Part of a small language model's weights.
Training: a variant of Adam for these matrices, 272M tokens, 8295 steps.
MLP neurons of a small language model. Each row is named by its layer, matrix (gate and up: input weights) and neuron, and shows model dimensions 0-63. Each number is 200 + 30 x the weight over its row's rms, rounded and kept within 0 to 999. A neuron's up and down rows have the sign that makes its largest values positive.
After each neuron's rows, "fires in" lists the words (lower case) most often at its 100 highest values on Wikipedia text that the model never trained on.

L4.gate268,279,238,224,171,182,173,225,263,238,224,209,177,176,235,231,198,208,190,205,184,245,175,167,267,223,213,159,219,218,157,191,217,154,177,188,231,251,175,220,215,141,211,204,145,219,189,187,205,240,181,221,209,171,201,204,224,191,176,180,155,199,243,156,142
L4.up268,228,168,206,185,187,243,246,182,208,197,203,198,214,210,210,206,175,210,229,201,184,213,215,189,196,226,298,221,211,227,199,163,175,188,163,250,197,188,202,194,217,209,141,193,242,239,211,218,174,247,169,245,219,245,197,180,207,160,222,181,236,231,206,226
fires in: "of", "any", "sound", "most", "they", "last"

L4.gate17,158,273,207,231,212,219,197,251,201,198,246,183,189,250,164,210,249,224,176,209,216,170,186,201,207,174,222,217,186,177,212,234,91,223,167,193,204,223,185,183,214,238,230,183,189,232,246,180,187,166,227,208,157,218,184,165,234,196,240,180,233,204,230,201
L4.up17,188,299,182,219,197,197,185,192,177,187,224,176,204,180,167,180,196,250,270,208,171,223,213,195,178,182,228,212,197,183,243,215,159,180,203,229,276,194,211,197,196,275,134,202,233,212,216,181,167,185,233,153,179,196,189,199,206,172,192,177,226,213,233,219
fires in: "an", "any", "anti", "anesthetist"

L4.gate236,168,200,239,196,195,182,171,173,256,168,192,223,157,227,191,213,179,224,217,205,197,168,215,195,187,201,162,222,193,207,227,179,195,227,171,192,282,252,185,221,222,154,214,192,203,239,204,210,236,224,194,236,206,226,199,225,193,274,231,225,210,185,168,188
L4.up236,175,230,255,189,194,191,236,200,214,156,240,199,235,202,181,199,205,214,206,170,254,190,181,209,204,189,250,235,235,233,207,215,183,220,193,203,196,195,205,198,210,180,210,194,193,181,211,228,171,135,197,234,166,186,188,177,206,173,255,226,166,239,226,203
fires in: "who", "youth", "you", "your", "age", "be"

L4.gate41,230,265,190,232,245,191,166,177,212,215,231,205,184,210,225,223,189,139,159,164,227,239,162,133,166,154,201,136,155,213,229,210,213,172,178,208,176,187,170,165,195,205,215,198,260,218,243,184,200,210,206,233,176,160,187,203,223,230,205,163,174,164,147,190
L4.up41,227,279,143,204,175,174,198,208,190,205,163,184,162,167,200,151,197,214,206,214,249,143,146,209,239,200,170,212,220,192,216,181,149,221,156,206,152,176,216,188,182,187,242,186,175,199,200,177,168,171,172,218,191,142,183,189,194,227,185,263,210,196,160,210
fires in: "is", "was", "total", "years", "species", "country"

L4.gate568,241,166,169,159,186,185,224,210,241,198,209,246,235,241,210,173,161,187,187,152,224,209,216,224,188,244,232,233,210,189,190,199,260,203,200,180,193,193,184,216,238,196,176,217,205,212,241,156,231,183,171,223,233,256,236,207,199,198,225,211,214,201,219,253
L4.up568,203,209,248,170,236,179,185,206,205,140,212,203,203,220,174,208,214,230,157,211,195,153,224,236,165,222,224,159,199,204,163,215,213,229,174,204,164,173,211,234,230,182,228,218,189,204,192,229,217,166,218,153,187,225,214,197,192,227,214,220,221,216,196,227
fires in: "war", "army", "group", "area", "division"

L4.gate335,210,195,224,228,192,165,213,159,206,193,160,190,209,210,176,219,208,155,179,214,173,226,198,217,214,222,186,197,202,182,245,204,170,169,237,202,212,182,215,173,197,217,245,133,142,208,162,144,225,206,230,217,238,186,227,150,257,227,170,200,176,262,201,203
L4.up335,154,194,218,239,192,161,209,201,210,200,219,144,228,166,219,181,197,255,163,173,189,213,180,240,232,179,193,219,207,182,228,201,207,210,234,192,184,176,198,129,200,201,171,176,221,175,237,168,121,136,167,186,223,194,189,223,125,187,138,221,229,193,241,231
fires in: "an", "any", "child"

L4.gate91,245,169,194,236,242,109,169,202,200,195,169,184,216,200,214,179,172,180,196,130,184,183,142,233,217,213,199,159,195,220,232,162,203,166,175,215,188,215,229,199,205,232,147,172,196,202,178,209,169,129,222,225,162,182,190,209,178,181,232,228,186,230,169,182
L4.up91,214,155,243,142,188,181,196,194,205,158,152,213,176,158,174,240,203,189,245,155,144,165,196,184,175,247,206,166,204,228,224,166,233,228,217,205,123,205,216,193,161,193,166,209,202,175,249,194,245,275,205,165,211,170,233,210,243,188,213,242,209,178,161,255
fires in: "of", "following", "chart", "past", "charts"

L4.gate192,218,186,202,186,185,192,249,176,168,181,181,210,196,165,244,225,181,208,152,145,186,125,163,177,238,266,200,161,152,225,181,142,156,254,235,194,256,210,195,175,192,186,170,194,183,186,195,149,232,178,237,230,242,189,146,188,187,240,222,248,207,147,248,198
L4.up192,269,198,191,157,160,200,190,183,218,240,195,229,265,190,219,267,241,203,174,229,219,231,244,233,215,201,160,242,227,192,202,197,205,199,113,215,177,256,196,208,145,189,163,199,203,197,201,220,164,201,165,236,166,215,213,211,177,222,195,160,119,207,194,251
fires in: "during", "at", "as", "following", "throughout", "to"

L4.gate31,258,192,212,189,196,181,216,210,207,176,209,158,227,249,227,153,199,163,243,177,220,187,198,216,218,272,193,125,199,216,228,240,171,203,172,182,204,204,210,209,236,224,184,217,219,198,261,207,211,185,230,155,136,248,198,186,226,205,236,212,198,199,208,154
L4.up31,213,243,143,176,172,202,231,197,201,227,208,133,224,234,217,171,173,168,251,215,236,219,189,231,175,218,214,176,212,192,193,225,146,222,192,185,209,218,161,215,234,229,209,195,175,176,195,211,176,179,195,192,142,176,221,206,161,145,189,168,213,123,216,195
fires in: "as", "in", "by", "for", "with", "on"

L4.gate373,245,187,213,191,164,182,170,208,251,218,141,184,188,184,217,180,213,218,189,154,178,147,170,231,205,179,181,168,194,220,204,251,159,243,198,171,230,196,181,206,219,265,185,157,212,178,212,209,235,179,257,131,184,206,167,199,254,181,221,164,231,188,157,182
L4.up373,134,167,178,252,216,201,238,156,198,219,166,183,201,241,145,213,212,156,189,192,187,171,199,229,218,196,203,195,187,235,179,145,243,203,249,167,198,165,187,225,159,132,192,193,143,171,158,226,165,171,173,192,180,153,160,215,255,204,234,229,203,217,238,214
fires in: "on", "won", "as", "winning", "owned", "at"